{
  "n_layer": 25,
  "d_model": 256,
  "n_head": 8,
  "n_kv_head": 8,
  "head_dim": 32,
  "d_mlp": 1024,
  "vocab_size": 8192,
  "activation": "tanh_gelu",
  "norm": "layernorm",
  "norm_place": "pre",
  "norm_eps": 1e-05,
  "positions": "learned",
  "qk_norm": false,
  "attn_scale": 0.177,
  "bias": "all",
  "tie_embeddings": true,
  "parallel_block": false,
  "init": "normal",
  "init_std_qkv": 0.0233,
  "init_std_o": 0.0233,
  "init_std_up": 0.0233,
  "init_std_down": 0.0233,
  "optimizer": "adamw",
  "lr": 0.00127,
  "beta1": 0.95,
  "beta2": 0.99,
  "weight_decay": 0.14,
  "lr_head": 0.00834,
  "grad_clip": 1.0,
  "warmup_steps": 311,
  "schedule": "wsd",
  "decay_fraction": 1.0,
  "decay_shape": "linear",
  "final_lr_fraction": 0.0,
  "batch_tokens": 65536,
  "seq_len": 256,
  "doc_mask": true,
  "train_tokens": 493300000,
  "steps": 7528,
  "dataset": "wikipedia_en"
}
MLP neurons of a small language model. Each row is named by its layer, matrix (up: input weights; down: output weights) and neuron, and shows model dimensions 48-175. Each number is 128 + 32 x the weight over its row's rms, rounded and kept within 0 to 255. Numbers have three digits each.
Before each neuron's rows, "fires before" lists the tokens most often just after its 100 highest values on Wikipedia text that the model never trained on.

fires before: ":", "=", " life", " =", " |"
L19.up957:125137140092154129141164166103176123151128114140091095087078101175127140159106103113100157135106140126141180104097149130109127144117170147103091133093089166183125093153134163139165125150149108122138178057146183132138111136158119135137130103067114137160131209141099185092103140145104127094104172098123132113138108162185179119125095081081149121073120124120137137172200094116143127115173
L19.down957:061076112120117091084118123079107172119097176093106219124186148157132151144119124137098115162123098102122037105100154118146073130111156097141116114141091122056125162136166108186136140066137113114081121166111128140149075192111120097159157130098160112115104105102135179134126150104128080166167141181123118112160191158126064189155149087121131101202177120128139176093169159109110128130117

fires before: "|", " |", ":"
L6.up89:147091143113091125122105089105149083123157186116176104168131087069123181218113148136117109066120137165101121072115114165174163144142132149139119170108145134122112126144164097111160151098123154164162171138099130135224122134094153101179075138130164125119155092077168104081147139132056157096127128115123151138051189148075096157127142114115171069109103162093109152205134118128156095135135
L6.down89:110144177088070132178129119075162079166137138146042110049098129154172106121115161107150125161095099115120170161088115121121060074137152114132139166180109129133153166111088153182140102144140128076158111092127128147112129139115137125159148122195148174198157131143124076173060137151127157133125094151121186129175124154067144154111146132157143139196097109144157134113064073130134153168099

fires before: "|", " the"
L6.up170:066108092106135130173101132135161072102171173116178118176149138134143139185058169178151100166142150048110157066089101155159157136114149118112095118098121110179126145138183068130076152129135121128162145122111130109129090109146086132165076081162120132145147123128108124050148135172136146144135149136127154073078189143102151120059114081202168116129116184152143162134152138104090116127115
L6.down170:166153097067113154093121083138084130157128056168158220113229131174102116140136088094155110116133085171116139124139141095135123105148130109164183138147143106135156156163098109157118111115142177134191117138119098104130151109092137162132112137067125148083112162107090122150117120074133110144136140094087085181112098155134149148137096105077153158206158110152146187107062126120166088045143

fires before: "\n\n", " The", " He"
L6.up474:078113137068077113074149158185140202134169196078149129137118139114197126161117080132092137110097107088124066165088108136168143162104105114149111135098104157162158166196115086074108090106129126123160127125110148138166083183093149177147180182177101095172044127119125142109136206138096173139148143078192096124130173130106024170064171119153093106113074161107156142190131133145159132118142
L6.down474:174082148098166125174145125089134102134133153113180090152189103153125092136147092119189164169119104100095170091100045112212163102144082087088122104115128141075170158101144111098122086151107113118089141118052171146161149128072127139141074109132131114129155129130158126108116151116154084158130166107152138156154135164055097149198115086194149102152167135081164165169121138162146143161070

fires before: " |", ".", ";", "5"
L2.up107:114220152090173130098139105089162120143092104126149108144126174157097125193064157186164166144124131082131053093155162107125106134119144199181094215096119171107094128134201183100107131104129098128097129149135119139198118130113149117077144141058089094136134146151112092135148168158107123111136171055126142137102104082129113089182111098134164134091125137154054128142171079072198165085145
L2.down107:173058175172130072128116095137134135152109134149085094066180077117116129100151106082125117085112079125114165138157157133126128127160106165117117053151191110176102195155108146144134110135157111110146165073188160103064106104118123149110145121137185128143120142136125100135146121071183120123156099132088154132178126148152140176083168164161078171156082111135212124127080196103078153157124

fires before: "=", "\n", "-", "In", "The"
L11.up371:144188152090128055114090104173180144109073135146128164192114185098113099157148160126118123147119172127087066152110115109178180176090142129125118175101124170134151174103093136095139121093075084100134165097126187166163116170088170157124090115067079083130148099106168071067148173145109107154132105064142163118082119106124113123102140094130130133083122156122065144186135137110173151110113
L11.down371:093098148085130132149093122052110141091080109190144119157163186156198116132148081086121127138097183092134122108112055132154128169151189076161089198056124164167183151112088097174148106102163096057150145133122161132104135148148115155153097161076133150140156163098143106137123135109176083119150123067138118159124131090112119094104155129138133151089107123103109155162068115097137134088118

fires before: "\n\n", " The"
L5.up407:080091100075129140159164140203179161137136169088184141159113133136126104196099138118138146165083131124143100144068148158153122155073109118122079161125084122169117169177160099145096134125089111113107171148133158145130138142122116152116136135109095088155147182115110096090147148168078189167112104069163148090121127132116072156097142044110105176123087152110094094252224134113174131097150
L5.down407:128141155116167160139110044086121105109105166145117139135162087218087087160137136095134120147182178096102157107148067091115142131098141065123171134068083100114175152113155150135130079105098174133097147136102205163129144102130165167118087133118160141103176109137155111142086157171133163159178176142093165143125192153101092192136123083125155124124132090110138138121124061116127110155107

fires before: "\n\n", " The", " He", " In"
L6.up762:095214172080103134132120068135177162131133148098171169119124187134185115176150129103140142136144085054136092134076103161142117125102158119082098186099133175164087156140120108099057096126154103087114089123173170181137134161108114153085127129070076101142121122097134112101157164195099164135094141081139123079150109142103051137125139105159137131120137171113119145194153126102155159127092
L6.down762:120141136145114109148167088083160109081128142105121082120194124131116144154120143030094097093085112069121111187155119157137100140124173133103100145070114129139129092110091090084137135159144135150176113100165104090078110151139123169095099126116102099173124119145161132112139156180027081119170111148099107130147108108167115106104164104122192136076149206106127163108168130132155128167146

fires before: " (", " |", "%", ";", "\n"
L19.up700:169142130102132128104124118113227096116107101155086050172093128097148121108125116149105134133055163139160200104120159150150165160155150139092058102167146157128161145143129155143077114133117083104142131085139129136132080114127110150136113072139088200104024184182062097128151137135143154086101137129148109127136129084083079116106127126148187105071181189177080109106152125131159077144097
L19.down700:165130119146076179088175136167077119091105043117146179132154119217120121123132190087161121126163098187158151152115065188128119071096145137150149142110182174128137086158105116136094131170151113133119161147136178145107117145124202119137093096155190144161150074068189141121151143131128127108152170092105113119151180171057162111113108092109098124139113096128125155126080072083080128136143

fires before: " the", " a", " as", " by", " in", " on"
L3.up136:128111095069139075116090168074140171032148147067125128139110092069122207135106075154108147120102143103175159069082122144131133120082140134087092122140109135150130119087085123154159136120095149118171151124119155109136118136140137194133133146142113116080123108101137165072100100177153155165129113101110151126134141163128161083116142129077145189085133145149161098138211195178121120117091
L3.down136:103125181077109143107149123187108123125132121106092127127147140135131110137147140168176134163104135115121183176115136077149119101148122116148154155110135083016121162061138108173179168081122198076129115221114151132124178094106158158125120141123165150146157145113210086114145208124117087109129185115149123150103106108079097076140066145148177136172091142108163129117088042137115155124138

fires before: "\n\n", " The", " In", " He"
L12.up47:111157140100121107111089075229142128095156126089116135172119123142082127170164072134158092173154125125076111190097144155140155177108158139101153112105132117158166172172137115112098090068064168077118132128124099121156087188161107194134089145168121092167160164083190118103155175117097110161117125068176128140171108126069084149078134100169096140108087152093130133183150107151165163116188
L12.down47:132116167084130112116118080139212097094116131130113190119121083112110161147161119131138139106109089139116136112109090127103155132165135088099127071140151219140168115143104200080167117128143145116141149112081132112162164139115132127130083147150146174042196101087123222136134121143141102123129140162123140135102140120079073185150112088170138137108159136139190162106109142086149115140108

fires before: "=", "In", "On", " of", "The"
L15.up120:137129120069141072160100128087117116159119103127091116125112200147186170167118134159150109126123168108085094078175134119134175158152132139108087194124134154137094180109159162159163090116149152063131168152114173127152158119134131109150142139108118114188093107120102100066155117131083113097160121086138085120111110077150149094105150094158104142071137172137120149165144039144171115120121
L15.down120:151105148123111103111121101058147106136174110142154111143050112119130099237168159096140080101109119114111111114114157132061068124095077143111067165125122096168157140147105105137166078099160166058130133146125163083101111128162115053150147153092130220162131132101145114111177150102077156142135108139132115130136149104126093139080189112117147164085114165097133129168174123128130150133172

fires before: " |", ":", " (", "="
L12.up1014:134104136081174151107160175137150101146144112126115115175089116111117107129112073142107162077157143105147133159141195172122132125145097142091141166112075174107145145110165106096160102139168124144120147120119201147160154096057174127114139140080111097107102088121149130107113150175121187113080045099104154094169151164123156141131186156119121115105096143075116119101093136121131078066137
L12.down1014:192136124190077170094088100151163103140124083178107088091087116129129133133160138192097110083129049153086103061105195155098139163168133131166155118146157136117151135158156155106121153172141087144156096117119061143091208105116157189188145138148138151098140073210192132089128150144105124118130133241083126104155193147079136129128137127105127153101133122128130073100164111101114145093074

fires before: " |", " (", " of", "=", "."
L6.up827:119152164058114118120153104113144133110165132080184106139109134095116136138132129101162160096153106042128090112137143147115097130121241149085126172097104116187095131151149158143117096138152177066128169198132227115184154109079158117159103101114118141107120112106145121104125136170136190142104103115124075075137125157165078113128130088182130079111165164094112127169170092113135174108115
L6.down827:204115161134116103084083142156128127112162136102095137160155151104114140110111115122126139166147136127111088132116179128154151154173128196140118153141105132140073079101084149075124203169167125124044149148105141126181233158140180106110093159122097148105135154134139174108170104093116094148177161164161098064089139178100124145166112168112138118108098137155130104167149102099180113106123

fires before: ",", " |"
L19.up234:127176177101191162105121093104094191137097182078165096127086147099123107109090067186153150106059130138105113155143159157119129200113087183139178189160087189104163119122163168114202125113105097109156133168092170109128088126114130110132141130063107134143118107158101162121166100115129125100104154137077164161113091136090188158135140234094198172065125161117140105125163058166132137108149
L19.down234:068135101145133123142139155131123118096126160043131123150168188110091135138114190129111211143183133091122057144090096091107122090125106112142143166052116113120101112076211127213128171067111119115127152173093138111165166086120119086169142142156095141138118135136156115101105056071132109124140160079125125089144166126141110126105145090158116152136169158141170135081109087165145151147108

fires before: " |", " (", "=", ":"
L11.up2:117170194106074142119170149121144083080098140110116106112102138110139120128088115143072083091122139092144095134198161081137110134115161128128117145173131112090118125138183125137145102123124041075138145146118159130109079149088108087090145088067117112158122140131146081140148105140128189101120126141056121094155153166138101139107133115150107127110146158108138193097115123077152141110145
L11.down2:146158125126094165105177073063157094124066166164089132154137148095133146148090113139153148142149097111161086098200179159151152181128142118100126153145091110142142089117089154104101089156141104139181145137125140116099173128152161139128119104154157123123127163133070173103149153127106121060101119113104176133200098130072119132150136142072179145074174104119184104062084121136152204127158

fires before: "\n\n", "=", " The"
L6.up765:108117193086059095117161128156131180129153184086167140130121163088125146163155136123135157122143105122082057151087095128173172191119107099102088163128096131166144166151116119113085115087148158100146141145149133169142043166101146153079137154161080123160095116122130082145152188125099168155136127084187081135142159077129037128138186097106084121103119144124112087183150104105163182122124
L6.down765:153115096115140145174098088155139074125119127115152120160163104186130135128140146066161062118150104031103205032108106113160133114121119121105128099088166115115185098087171099137134073136124125138154146138128174097141161124123091147160154105140135103093175113162164112111130171151125117105167117127133157152103131149102115145191148114182110098110144135106159168117140132157163128197094

fires before: "=", "\n\n", "\n"
L3.up934:109148177095086104124113139141177140111121192095163125150131162093119118167122118117168151133172150108139129113149133137116131129111166118091138146117076117188094154157191142081090128095120094110140130156183158119145061184108101141080091105157051065167105139082144071122123140175097125101136130080103103120101081157153078110142153117103152141107105145081108092187168107138185115117108
L3.down934:115127089173138087127133128089100192106130186070097159142102168172101175154065118142081088170127152131107128122105157121161122131144199146138129146055088133071085177149144054124132151069158171167120154154151155143140157115134132177155096103160111093122169119170112124128127173166160169138145186138152111122066120108069161114138103094058124123094122120136083154083160136140142061117098

fires before: ".", ")", " (", " |", " million", "}"
L12.up890:130154182136143111138178051133214137120122113145089119113107136125136137100115106123114071139130146107159126155178141115134133140114189150110123159163202173120078133119134165095114082083162123074155171077156141135138146190085135096100203073094132152137069136172096145170136162149096090095137151124150155123129190069136095139149129148113151124078132161120075180124104089036117160138118
L12.down890:153151150121123147114157111076124199162087124182152184121155096117096074115085150141143193094132128171087168113093166162142110108152096163121140134124174119072121129131107138091118132147128099117087132194126144097170104141124048125131128187165143078151131166114158191159077113114094088040193081118118101126179090123184153135149142099140130136101089106137102188186140163174141146136163

fires before: " |", ")", " Roc", ".", " ("
L11.up808:128111167160156097119126160096153156050062139161142095128102116119123158121082061195075148105123102099095120072155079131059167120110231183105147164192071116136163084146169152135119167093083069159123106131144129170151130144092121129108095124098121097133133078162109123089144120154142137063174167084124123118118135093134148171145137215142157151088079169191143213068165107110170130107125
L11.down808:079147129140046075166153117140098156075154099124081178139155130135086097103100131102076161157138143056149160100079152087108204129110133106153118182122170119104147067135135100146152123164094113133109104078113110131088115190162147083142140082116129171123115154108181114152207130100117137135155114148116127136153108077161160153108137113134157120059185167156179134203107143136161128126119

fires before: "=", " the"
L15.up747:107138106099114094214087129098126140104136152087154229188128098106141135185097121127150106145181121101107147115101101170114217069109183130093118096093158128123159141137146084121115083131111176107095123129147068122119083149129051150167122074147105081135156054107158093098148153175158157132116152111120100112123148102131106166100130137122164117122134169152141103090097119151143129135066
L15.down747:191052168170126096142138151105137125142162098113114061094118188144205138131140096146179173108105108164075145115124146191168122138112111086091091172137141113072138145167185110106142127158110122157122156183102130186131127158153120154095106142116161177091145140179107105088106109102148149080113123109095130065088124168067140081109114125060098083172126125158120143120136090158102065126115